Part of a small language model's weights: 109M tokens, 13257 steps.
MLP neurons of a small language model. Each row is named by its layer, matrix (gate and up: input weights) and neuron, and shows model dimensions 48-143. Each number is 500 + 25 x the weight over its row's rms, rounded and kept within 0 to 999. Numbers have three digits each. A neuron's up and down rows have the sign that makes its largest values positive.
A block is one neuron, or neurons of one layer that tend to fire together. Before each block is what it responds to, as a language model described it from the Wikipedia text at the highest values.

The = signs in wiki section headings like ===2019=== or ==History==, plus words introducing reported or quoted content: that after says, explains, found; colons; opening quotes.
L2.gate332:508525483530466461524503467466498491542479484492516520491528481518468491480500506543499484476501477522476502473504491516500513509550507475507520512486479579491515511489512480524527492517506494492516476499497438475502465501470525506511490521514535468518526517499498500554515506530466484492
L2.up332:507511504506470502525486462506541523497518485481530463501522503476519474530521544487518518500494493471504580524464500465499522546502505487501540457458515537526488452509525545469479461519479494472455484500480511529490516487513510495496511460490538485486478516484493513505457499499525499455

The final piece that completes a multi-token word (-ly, -ve, -ment, -y), plus the word "years" after numbers or time phrases, such as "eight years", "Early years", "presently".
L4.gate10:521535509529470478499520483459511509509492512478434486491568508520464480480526513511508531511463514555514464545467503493481497462479457545506555495523519508495506527520513478496502451496476491483475551479510496514445482481485497505477476519491509507532502536442480489529502515508486550487
L4.up10:546508474514483483494491513480509524465509499507531526521540518510488480505501499518528496526449497556510504478473499491496497513534496476489531516512532451523508525485476485468508480486540464512463505467470493502484533471523529498447510475522486487493529561513503520501502517521512537464
L4.gate39:497493516474483465494517471518501481475574543501456511524522495513511523486534478514504516474502535502503518554485517483443500491475488565480489482501514490539535530473480483497498526479551487470485494515543504501497458448493480505486504492490520472501477492484558486512513471530496541522
L4.up39:481517520497511466490499507487464444500492470506432499519507472495491508510505499536548546524466513556535475484509517524503443544469495515517471509506528494508471486488471478530519531516495511529524442516485516494483488496496514483493542502484488488509496494479481505490559521493476497493
L4.gate206:499444490496488517555505504498515516493485579497473501514457507519465533516489494480538524508475514490564509533533470488435518476460472499442514511485503556490528513521505434492478490515474509493499536503545517527475505514548482467462505496472498501528514513504473514473480483505500486495
L4.up206:462487504498525542538509499514475495470480548486516490524491489489494479543507496448519491518466461507527503500508477458480494485524489489501487499477477508506523470520491497523474502464492539506456492449559502473481491517510556515456479466478477487527513484506525540498519489530486540513
L4.gate232:494512465537483425553477478472513499493470541504459523505493493485491509500492502503526519479493497489499452487515498497512489470556566493490510477501512490501502505528463516537499477531503530523500491464471519492536487479482523475517466525463484482502484449509492481522518476505475518482
L4.up232:501476517510492491504480470508529459526498481502522531466530526499500516504496479491521472540521495511476442496475510546461504530477538515482481502474509518489491505458519533492504473496491494507491482468516538493513522511503514515490464515519479511487507511499490481517480496490523547506
L4.gate275:502479526511504479494526496462537505485540532512465517488501490498455499510475493538520491489539499513487520457519521533494517517483554486486479483497456511498490516501485521496551483433504516509568497463500524510540470527528478516489489500517513475486441452490495465535502462531532482523
L4.up275:500500490450498489468528532483501457532510472494467520493478494501483488543504484480469546492509497492514512483544511482510479530515518526494508491491489574513456483426469514520513485449528501484498489442479533481527491514544524514510488480478489487497510554496462527512497498492500507500
L4.gate277:475497489496509498490478462504555493567495507480500501481539473515497521502508516491499483487478496461554497501529513527449490494510490481478501458529497551516450508481498470550495504497467488513485489450488491492532531474481509492528486526503487489513474495480483470570518478532500479454
L4.up277:468481498448489477537516491473522477515519530487468492540529474524494514481459480514499518505519502526515484494486543489536503455500498542520499465504478520458477468507477528456540517489447515524539474531513491459463484555449479481482429498468515472497510521483502508485521503524528509475
L4.gate316:482498524503483466500527508461513490495502483481460497500460510494492451571508522529520485504485535506486456507458493516531532558474495526498469502543492527489509570491474484545526509484526494527513515442510517474523525483477504492501445521486535507521493474426518491539482496475522504516
L4.up316:517546558501454512487526463550486505508488471487512526479500524492498500506455516514497481471501506484491526450488473506477517498457513548525498463483503433509481542513465484532498520488498490497536486505497494510485520486459509513487455488491485463519482462528522511455505519495508486563
L4.gate334:507511474479465523492469521495494469496536474511487522508491506472482472515475478455466483534511495527553521509514528490452513511498496494489530454517504523513533543509467471534485517489510534534534480506514492507470523465466538504483491481472467474520514509476508446554488523559510469475
L4.up334:510512497487495472496506499472519511472514487491511478479510497477448463456511509483489519478528486539542515511500499522521486494465488466486482520539499509470483559495477490497478524498480468497529512460500495502507489515488492474511513514481489532525492479464461548496523470541503495541
L4.gate343:518506494474522476529533502538536493493510510526477511498486496491504508498485542486498509472475470491507500539500514540508481490522511504498465485474469488506482472488535495565485530517533512486523498489529509488478471488513522448480548520507487494498502501490516488520510516479471502503
L4.up343:505461505485501570488491477471542492452503498503499484515522452526530518505489484470538513488473493493500502529536469530460493517491475457439497470499508484495470466526463538514497534518493480531497506517485491543461483479456560509520479497482488474446508514496497474541490510490509494471
L4.gate358:534533492487506487479481501468511507497499506504502488506514515489528520504492426488501506510521527492462497487512501483513520534502482514513474504483593475485470401493506526500477465498470496554503515489472492530493461490466523517485509479504476483537486482480531483498517492528521485497
L4.up358:483465515461457514468501504448452510459521464532500513539535515489511499505503508508505532524506530526473509519498458506430552492484506491469542508516518534472516494501528480519469459538474526510551538485508514456501479497467523476505460489501505474551445453504490521506532544524532495492
L4.gate379:502501515547515456502517513503514463516504475443492479498488515522507514487525506511501447531481510493498526505453539509484452545521496506518466523521508488483477471454526523496496521490504475509487468467483455507523505508520493498483483540506479477461500472521473468528508488509436511460
L4.up379:507560496489487536474474522503525514522526472525486494562493548556488549483483478543501505502497567495490495520485512501440516479510515495526446493561468523548484507495473466475496481500514472507510506531488470506499521464499491510544454500472485531550491511510519533509556475472542518492
L4.gate382:533467493533503447543506479509448509510521523494508494489521496488525474520510504515512480477501565499486468495524497464532481497427509507457506518527516522498472502531475477480500498480547481519500463477557501494484505499531516498550502485441536471550516513479497535502510490523488524523
L4.up382:493509501447482484465524521515509556487474547533507488531541474534536472516513518480520526533504512508525489550529515534477518535457501507492481482525531488515443513509478504485491452529526505506566489470506529512521484491469534504538519499525487479500488518477505525503502526533446516506
L4.gate406:527500489542468497517525513486506529498506501486485510466510490493484496480503491448494511507483487521518505504507534495508491466471494545465497503506530488496508541501510544505497518527518510498550501508514465491429515485486477523506544449512489483511535517509542471484506506522493481496
L4.up406:495519512458445504516508505489475460516511525529501507510535484490501549482521462470483499476504506465506462512460513472516485487468485481516525499478506480458526541493501532473439501469539491475493499522498482492492491501461486495497490471516515455502527474525518513502497511525467521481
L4.gate408:539514481488497465450509478507485493476500548499479476471498512518547499515515559491490495530460492524550476513490475531477493465483479520503505561500491504523525460518493470506502518518485492541498501495468511441497449505537490508474480454479532540549481521508497503499482520465508499489
L4.up408:499484543466493493480509480473491511521502494510461472463481477497504534524473533440552511518462526520510519525480471465521448498508480502495499516511454518442483431542506506505536493534463509521481463476482504493499480512469518528480519522525475516513481514509554520529522487513459508494
L4.gate440:493450507486485531465493504480512487522515519484504484467507468503495547504500497538525512490466488555497544486457475493466495446500493499550502520519543478462471539490503509486484513542493489523525459436550492507468487488485484490544517524468490519542473489488527488542499530535448510506
L4.up440:486540508486499491505462572499545508534482457459470512518479488496519515492528509483547480454542495519529503522506535496536508513484502524508500539479500544543497492482489535487502497554534486531534446497510487501443515491497531488473504571537486482516523466451474519518524488494492552500
L4.gate482:519498483488511540498496512527529506500514472499441481519523534545511502550513478501532510495490538538494487522509461480488468494492506477522479517483526516493490454503533490526538505488532495491509493504497543495495480482456571503481483530496481435487542537481520494540479510481536557502
L4.up482:477531506505497504475470430529497472481533536521476468475511499499458559498458511518521516492500490508500479448502518495538531489508518481503486514465497467496478483494449502522482487475492501429515531493494485497478500550488461531548470487544540517511507486523562508482473501498476497506

Paragraph breaks after a sentence-final period, and the final "Website" field at the end of infobox lists (Website: www...); also section headings and table ends.
L5.gate43:442509512526549480499517488497499487514530498487494539454512476490486544503552502452529500463509478494482505492503541474479530446500500517478511488487511524523513530488514485559478512513531501511509490534490501475511510479517484488539442482524479527500515498533465498529506446493475524522
L5.up43:488471469478483470475466501520497502508492489494497505471509527469513488509465475536483503462509487495496514533515456465513462505491518514502483517514495492498514516481511473510529508472511514499431506483453529470519482545437547465545525522478473434526482525471491480506514516523477463512
L5.gate234:493501493524485496481460511489459523489485527475447464514511540484490471499518468499482511467489512498474513518518512467531499501474520504499512477511515524507539506597483518513492499505475535479533506552497553506501487528499509472491497533472441525529474530476521527474496476482520518520
L5.up234:535452547544509474482489503514488526489528488438477463533490532504526535510535478480514483464468519518475499481531517482529484505496495493511488508484450505487491504500496507511493519535504547497513461550491526493472540502525499475475536492512522454513486559487502535466484536540520529508
L5.gate313:469514522482466484485514535503522495519466500440503532491514470471535503512519500467500472494483491475513432535495513505490490502526502483507511568498550477471551485487485485517526539483523488484490481503497470489514478511504468480474496504457487535487473510523483483493496515492526514470
L5.up313:495457491456464484506519496511441526506503511492509496558558540491479436525493466494537522477525512493503499496503526478497476512528505459501463509485488474506519507520518537526514492492519486498516481499468483477495467496494498457542494532486516464545501460479519489501501483503492460506
L5.gate456:488440473482481476502494502518508480490509513518476504506531512542467486507516541507505541519469512462518467540449446477487496490516466498496529530498477451405487500495472498505472489550508499528469495520509504472471480486513479497515495462475531527502498475491481528527513535514517538508
L5.up456:486495515533491497532500479509498426488481493522473506505537497565466518513495534540504540525487501474461482494494482435461486493501498542493516505524507476478494466481477479559489500511514472499454485498482480519460491501471475508453493485458526445487513527510494503507506525504538563514

Mostly the "Website" key in list-style infobox fields before a URL, and "of", "de", "i" linking parts of names (City of Tampa, summer of).
L4.gate23:516500525478517537463528511481520513460476459471544455502496516457470536489524510489467483494459520489500549528449458472448462500511426527482523474488508489485525447503511490520453482519496547500499471555484518481509504505480500519497492495500553452479496524508531481510502502533514497513
L4.up23:530472483531485486482503453533466522478537487515470475486531557469488451516509454500505515507525480508514506515483497535491519464552533515496519539538495542521459533463514495521471567502541489482548508493505500494526510470481475486529492481526535574479475502477475514472480493480489499467
L4.gate44:495489503508468458537514512505505517509528498463554540523502504510477492535498465488487443559503481458490520485498506448426519440532518468497459548505494458519501468477522509477495522483485490500490429510486470480492459466502499527509497536488512485493458499517520524493532536487497498511
L4.up44:524547502511466469479513547506516504437471501486482511526478454492501470483466483520458502523496500505503445539435489473515556468512500502513504510540479504458463511481491506519516521499477501514497459520499505489460504536495504477521542526510493493542528511477493475479528493503497525519
L4.gate115:530469516446489499532527484467431503523498551540483503468513525530478502513507536490503472490520536510481521518507491500510524514494477519474524485563491455562496473494466507508481500518517477499493490486513504523506521499498493510504493537491482490469471486561454478557469489498504497484
L4.up115:459511441472536463505513497488510484482455505505546486532507479525498487495501480502497515516516525495546525484535497479478468489475492526459519474482532511541522481515483484511469498517516516523493527493461510537504487517462495530542492429479516530521507501475512513467512455461520538490
L4.gate148:478515507503511512502508521569472484501461530491520468514558484481525485475492505495556470530476521497547514444536509446478504550495497457490525501525496489531467476482508504530509467489448514526503453478495488490482483512523513487521505531453471502522500491485461487471530493507521494537
L4.up148:474474524508518502523466491553539533480469520490498496511535521453519546546455503462546527456478498521493488527512494474507492484504522486498465524478508505494482498474490508534534507508509470513463476487509494433511470508507515493464488525532485471525493481504519517526537502490503485501
L4.gate198:490474493510482489508503480548532526523476510509496476497484522470538490512516512505534509471491471485537492504532523503519522516518496462499516488495488495461508513496484501517482466467474506504479501499564480482505448520514513489472493507541505514502556539424477510408471467508487529488
L4.up198:494499502511486478528514527478425505510508498491491525460536515493484508468486489494501522502498469488494516475495488498502518531472445488524474504485501510529451494481477513502494525464508501495530467512479476521520506524492540509512472518530504512487469473488534463533502475449508483503
L4.gate207:483519489523505485480513501495480495523483521500487521465488496501545453531514512540468482509499479501509469534507510498496495521504509529513536495523538432500476464529517467497496496484489505523547487511525498538501483469539529504535525505503472505516539548487475522530508519532500521560
L4.up207:486464551522471490519489455495468473494503468513506509475498454425485461470506512496503513490501519505484549530488515511488519492483486471555503501488473487503560509525503563475481512501566569504499509488504486470485472460494514494510538506494510484458533481480454464505420507486493488478
L4.gate210:510546530505468469505512466511463536447490492488480499491466524480503464482508518515513472490563486487548506509499544481495496476510465508486519509498526495504512491509521505450499501454513504476526492500488464496533442504512500543489490538497499522476523509428502522488462500433516476489
L4.up210:519510535508523485515492468474542490525535485498499478512534501437519472523476493521515479537472461481516524551518492510490503465477505510510493479508501502474488485498484473484460517466493534548534487513486469515497451480548514521527530456506514483465490499524553486484466497475494484516
L4.gate212:507514505497485525551491488501470507512441535505488533517488459521500547458479506528455516521537511497481538478470449531494476453516517484489474495543478462538495552502478512517505478481491530533473489523490495542502556527519499484502467477520509472466517574502482505510484486540470508489
L4.up212:530489470473503496526507486499465497531442534499505498512454451505529510470489534496480540516484476518498534470464489521509488504581466500526510505486489505502544549468471506494510500497476520505501496529482499501507532522475494473524492443489524534506518542442501522477462452445474533517
L4.gate292:491495531504536539535543511543535527485510459479482547502468484481482476447504460443505479486569480472516516558511482520501497507530458520469511492527502510528524473543464496490501510475506545535477491482498467475502526528489485508471514488496473523445480530484501499529479497474505471495
L4.up292:498513585514514531506532486477521520557483504486476523503495542475510459478487493509500515515495499463480503526518524497487522493540534479528460518520484475508482491516486499524502508489508493527493416505489454459489520513461521491446509483544494507504512535540516505509475479460522545528
L4.gate298:515492489474474459495466501476487519542491493502460544499470502480485520492466483474528478497457471543480542546490536496487497468504554536494510515470521476500482519524500469523516502520510510510504521491498488532503489475519510532485495505478457492506470500476520481541515477533454526502
L4.up298:482498490525455515502461505483463540487497511509522454447513512505506534489507543494500509442500496499496532477479511498466472513472474527473494474526476493479531495449476494509530488484480507484513470518470458502489488502508468475504505525498467456503503545502492519462461501463475535495
L4.gate307:536510522522515512454510510523475473478516504505513492492487517514513516546527475538496497465515498489501501528511473513500489463500503533522553498462531512509486468509544504518532518504496544470499522527502529492467483508541460469544526499493478530464518554470483504473531521472469537541
L4.up307:470461483464490509455489504494489453513512495479519494475483506470565530475529489542505487476500500458482537466526536518495498518537463497533529532508481486489515439508520521548531496472485524486532469509481500498458514503499499522494464523516527472495480531505503554492529511529492489499
L4.gate321:483500506492493500489537473527473535516486496509527476493470494499507509490490502458512481528536509482486482500539516489454463493530468478478485507476470504481485507469498506535508520495512551458461463516476485510491540466490490544513499525526479514411494486447494507478494548537439514486
L4.up321:513473529525517529517530486526463562493502527520504534500514511499531474490530418498540558507445492500485503489450486501500488459509493466515515539519513478447512513523459491494526517506504499517475472554482509486464466505534514489470505490507514500518446446509549482448495503474509499509
L4.gate333:551505516465518508475512477479471544497553500478496496466509546455491493531499457492503531530446488482534512512469514502512492555501496490488503495526511509534501480531527486500516520510504524545451561522463483509534496479479504503501480484517474516536498514491503477523495520520509540508
L4.up333:468520493508485505495507488469536491483501529490509493493522498498503491483504484532487489517508464466545474531501509494503480507506450479483525521515477487478486494549497535491456519498445518474485502489520525508525491506519497488463523430511520486511499502510472475498465487509485492488
L4.gate390:516546488495487503509501503491471511536498525498512521489517479490476451485498517479473555453509484479497472467518524506471514528530445531498520484507561494509551482536479494548541463530499524488549461467471487479504505505498474479471516532484471544519495500489520490430449481513521497544
L4.up390:460522538500472474505515536482451478519558518525522519522541465445497525495506486498460499484511495492515441478496505543485502485475490514518515507503571497505571533552441466506529509495475510507518477488517521514485507515557494503476505471485490503486476524491485521476467536521538516483
L4.gate442:499505455488514508465489455496505527512466500489522491498529508473513484489498490502495523469528495517481563457506516500528453512523477491526494546560485432483520488497486540532469500497528497509497472541525498505516490522519538468514482474487500487507496470480539548508453499457470544517
L4.up442:460499473500509503481489433504515473513540514490526507489488478511521510494550484513536494471528475523479522467483504481526519462549484489520483534509484490487528501483508518541502499483536482511522519509531480501540500492484502491533499487485511516523490472465538513458521498513491518486
L4.gate474:445513453549494457510466516501499494517474488491460528496466534450498442492494485501499545472471508501501506479526528490482459515493506509517471508512524436509502478459525537519497476522502485498475490518472503494496449501514530495510522516510435500499498505517530530479500516490473511522
L4.up474:499462481535528440525474545521500507504510475506484491503485518504501463478499491497468504489484492509466457502488501498552472512509519513550490480499505434548492507485516486543476501529504521517471512553511510485530507475478496479510545482497470517503499524533472505461527530536473490516

Head nouns naming periods, quantities or events, often after a number or ordinal, such as seasons, hours, year, tournament, population, election.
L2.gate326:479502495497484529501455538527520454515465512472483493453510523526515540505520491487545521469484471495520518513489496496452479489528427506498503554477524519490554518482470526500491531517530517540489517514501476470469506499506542503523531481509553476491518492511497509503514511496456543501
L2.up326:505503528532502513516490493521515452550491512471469464481551490510528507468540477487529556475489469486512520501486470477455495478492439518474508536483488529490538494465508538507497526506511497531482475518495478507469492495544516503495511504522531458495554532512479509525516510496492542512

The final = sign closing a wiki section heading such as ==History== or ==Early life==, plus weak hits on words like well, such, which.
L4.gate83:477532507508488551468465489475496501460475471534575478505467506470550534477484500527497497472492524522511503523492481503522505481496533507509517493512490457493458524507512553540497510470506460505494523465527498505499518543503437505486486474500509470483437515509487493513484499499496493478
L4.up83:515509512518510496543515476484458446514472538493546466481524489517474522548520497481487541499464504528499494508524537533507530489522524494512489489506525491490515584500519509481487510513505489473507477510472494540542490496476480487505538491480484481567536552473516472468495484486464462516
L4.gate84:516529497524506535466548487472476567522516477495543483478537527556458510551439524482476504519537486476480448517518465485515530475505505494516487467471490486493526490478497503493504491523513498493458511474443501473460507493480502491549506478495497475498500507524488502527489519531490498509
L4.up84:512498495492497478519513516495529496555501485530554521488508490516497501480493515527506463525517471445454485488493523486471485453532512547493536506521488517507513453490536511532496511499491477481512515488474483495476503524508511466555500507510519486429544558475502520495504480543460524485
L4.gate124:490541495553503445476469521492474482480469463475524458475509513512476503485495500501512469484546536511498457497463518492516519461477503520513514461528507505422475492452509463501506510491520521486501481497524494503544475505521494513517517442532524481529527508503463468508470500530442475525
L4.up124:505506462567467471501493474533482505531515467473504509506519531513539494517473508516508527550521527485447466507477513479509483503497540514445515504500471485453507477469484504535515527470520507469511528505510461489519453539486474482482462508524510478511544501517501462497491478498515513520
L4.gate125:538485530536479514521539474511522507543504491524486491514497469476457509510501465546509494489457500494508524473473485508526524514525480497465508515518526480448511449485508478517484475489495513498497513469507531503534473481493497501529484490482521498517523503522513510504516536508428445540
L4.up125:483517516543455517518495486462486477475472494478531509474526481522480524514502514527503486471484503539515513494518490529487475552525481511473515476520508525505533500534479498506538493533503530526461507510501475504527489465493492463519501445503546485466514547505493496502487480474469514512
L4.gate126:499494510516499485530488465463533517446524533506513481511512511515464519483509522479471478529457480515494480524483479521542497546507483520482535526534504497533499491492477495505459535480496477484523466555531481478465496488500490516514540492527477452498441513511487514521508487517456526464
L4.up126:487528524530504532504464520525507499487481507488491513506489513503494485515479441471497499503476493512501531498533517480469501490510504508510476530502578451529457505478519494502465516499476476486516491452540501503448530482521454495483464465472493520504493538530474506536512525524514514540
L4.gate129:530497500523490465505497517519520523495542505485465485489518508512483514515510538532494487507495524501552466512532505489506491472479488466503501480484465519477504478482519540570476499468508563496480466492497492502516539505488481507482531449508556471521483507522519502498537507529505486489
L4.up129:536464487548491491496478459447498501513537458504493513509488563524529525528506530513516534536505505466536504467491496493575585508476489464534499462489472476494454513481510495487482497526499500524520507471511475477495538494500528514523465489463412472506517514526496502477490483528491510514
L4.gate237:481520509468520484474417513480497519538502467466496489496483514503467500488512477460465504506455493562491500520481501513499466488497471533494515452507494506506507447485483495522490490489473499461473486476517484497520489487472520500529482539461509475463517498477520460494504510529503495491
L4.up237:469499476512484514477516493505522523487506497469501516504527474507469483514498486493508557486483516496500524521511521517519452528543503493491517503524483462503522466442514495469482514538509459470511466498498506497516541525517522503536461484543508504479487482499513513494494513469463466502
L4.gate295:497544537512509516504492488506460533564501518489484454524509490519452527500531493475481498519467474504495487442522525485508497503454530533503461505488520516463473566462526532520464490545531539553523503493495494532469486488466518477520457539465517486520528497509479512507496533514504457522
L4.up295:470509513537529504531527481474490492486464532507524474507503488526512508485490468503499504467480509531522520452503486511525462487498501490534500553476540465468516538452514513489474475532508481545495482430499519502462506529525559486483501477482480517577478496470538498483510573496500475527
L4.gate347:489506545480533445465537478506521469491541531483483510498525483490488477515513489536507478517498519504526484547544521509517498513511548513477494502526488498510491538445502520504479511478515483534526485488492490487538468509495490516464508514469537528500515495452441558527507461504516467488
L4.up347:538460519507496476517477518510467425483512535477512531488505506519496425504498495530541506522441517507453492497498491498508515511483525547510521524501514499517491490488482528512560501485503480492474509434493489498489505483512539495516542493498477537472507507506510534496518466528536495513
L4.gate372:489473534518487492505487526430547499499504471542497479468493497494466474484519503478518476459498470446529511521476531499508518486477530539460502490488464544488532513501514546522481495513488481440517518498474507506467510487509505501494474480530523508496519513494495513530509501532485475459
L4.up372:485553509469487512522506539527498503484565520500459466532521491520492500551516517500464517517522515484530532486541557520514501503492469522470477490493495509485494496549471483499499486489484477505484513506504525482501531502483535438475468478499504501527562535475451501494491494530466502511
L4.gate391:473489481548528513502474486481460545492507494553500474500516479480471474520513494524498509506503517491533505487509522519514475478508487488493539477515521436530529548529475495541486460509496516484489514535503494515508512450461506526485468485473509493543500493482507499504494477457495496528
L4.up391:507517520528495515494539506515487530499519490466475485459535542501505501472474503511497503489517498491468472502473488521503531440502511482480453493522450498512473475489511496458510535519488483537465500456492540500521461550498502473485491506526550484482462521512465478502478517491516502460
L4.gate394:491533529505530514498500462505494579503478517513447534472509486522487504511476475471501478480434474512501546522500506483511473444474548484492496525453485505489484448500526489548491475462464503493477486460437505497508519517464475458518523507468480513547515510526493512525483515471520476502
L4.up394:491460505520507520527530526497463525512526512516501508531523510498478511490449496507503470515512493460534514509529531482518492493500563479534500487462486494482519499484530504511509503491526485531504475509519482476481499538458472481521523521505509499502508538455457513499503500466547453482
L4.gate431:485515508475480518534509478469526488507538489526507523496443542448479504539482519596529480498483539514512524520495522513491489513520474471486509522543526538502490512521498548497513497469486494516476490484529511437478507493489497517500499525489483530470477479496518490524508504451512486513
L4.up431:487505484473500534457523492503527485534500469528521500517471496494509487532477506521486495520498505532495520491476476524490454527479517532524501506471500455481482486525498526526484481529509485512504485490480474503530546454482479540452552448488511481510542474496501529511434513531511513498
L4.gate463:501515497502463487516534501518497506533463469500506482464483519510510508496526521481551500477486508448492519439512521515564502555513534459504470528499489510479531532489485469482500515532525464515509509556475485511483550520486520501494450511509495510506522518523486545520495502511472516485
L4.up463:492481523498464546530476477520477501513452514505545499510498518496561550490536503480521490515518499483487524446512492479536544511494504507503483544500484533447523508509488495533481527495508512503529521505472512515494548499491535544504480511512520510510469484488536453470518562543469520495
L4.gate473:499484462486487499493494479555458469441515521508521573485500495535526531496487452465543480520465475458518506522516497471456536497500513539500465462495454499507459513521554543579494523483501541475491507544541503498459511502519484489511474514524413475474520504498508469489519514513524513499
L4.up473:477514537497512464488559521485474426498455528514487498496513492479496493509485468513489504470462466478496477483493496524533488460524521532517510478498513527459482465446469540505491521502493498493526503531501486462476546514564527505518532522528482490507499499456511494459523510496475521471
L4.gate486:444494519466520504537498542462529511528499486504468468539537511519519482534505474535458506490474487513502527497518514478484475475510504507482479566532515497447511521487453480451494503551465500483461438511508508530495447506483510536501494508484516506466512544476520506500479494485462499513
L4.up486:493528513496533445521541528508498522527507475504473510481477519503494474519567464522488478494448564513516468483532516549486493500510503531483497513531496516531486505550489514536517489563510488524464512496511473502550500463449467530481500516476549511521559478509506497503562486484489484499

The final = closing a wiki-markup section heading, e.g. the last = of ==Early life==, ==Career statistics==, ===FA Cup===.
L5.gate219:550510521512470492516444515526489485514502493493470520534486492510519508477514478516489497444484534458482472462519487513460492468480494471508521527488455516466466481539536488491523479468478511536504496477432474508537542493494493498513497478523535494492517520475514516492530516476545500511
L5.up219:475534514470483532486477541458526518532500483481523462485510499482468482521514491509503460487509495539505470521539490438497492518516514512499484455519487506495501536470492516453482517493483514459496444502458508477470495519525502521503442500507508498458485501494462505489486519512546496501
L5.gate260:522510533519463448513471516461490522540489504499486520507525494520488540527559510491509472511521523483592512505489495501516563526475506527454514500516461522504509512527493476501518524494475512497494476489437521473486473490524549468519496517511522477471519468525516476517485497552499484546
L5.up260:502532527560498454504498471501547513483502493509501483522532518513478541473521502497492460498478518510492491527498541487481501480475506516503543468485502515460503515498490465491520522490455520479504504494460515493529517481495491484461519496478505506522506514549486484511477496516521460499
L5.gate264:462510518514534471498503519487491481519531520478500549507511479504456512531511491498502506449528471493496489503497473502459474473444527485478551487484522534508513515510507489501520491561486499498532524483504497522502497468475472482526517481473530514513498492519494519540498470558502503449
L5.up264:557499528500463509556502496460498542512514483517479491482547493535523470564485530541502521473511483465483468546516500476490520527533503479503505521512521500498552464517476473482521508509545481524503506505498496535494515469487506505538487434522528475480516531481526507468509546519536500478
L5.gate501:471507505480491502459481474508495555465485511509504479482499483452498521492483461511534498481517521427494519530467487487465542502481490465517506489529502499499481515529501504530506519522490513468488476489537536556445477554516490516533488502524510512501492510438539510461491505539485476498
L5.up501:511516530484469544522543504496506493493546465516549530482461520549555529559494520475530498505506532521506448492486457470519528470429501541521494477513525514463502510492475495507501494466494507474478541527497508523502471480469465499477503490515512488515487472484483465470498531512488504520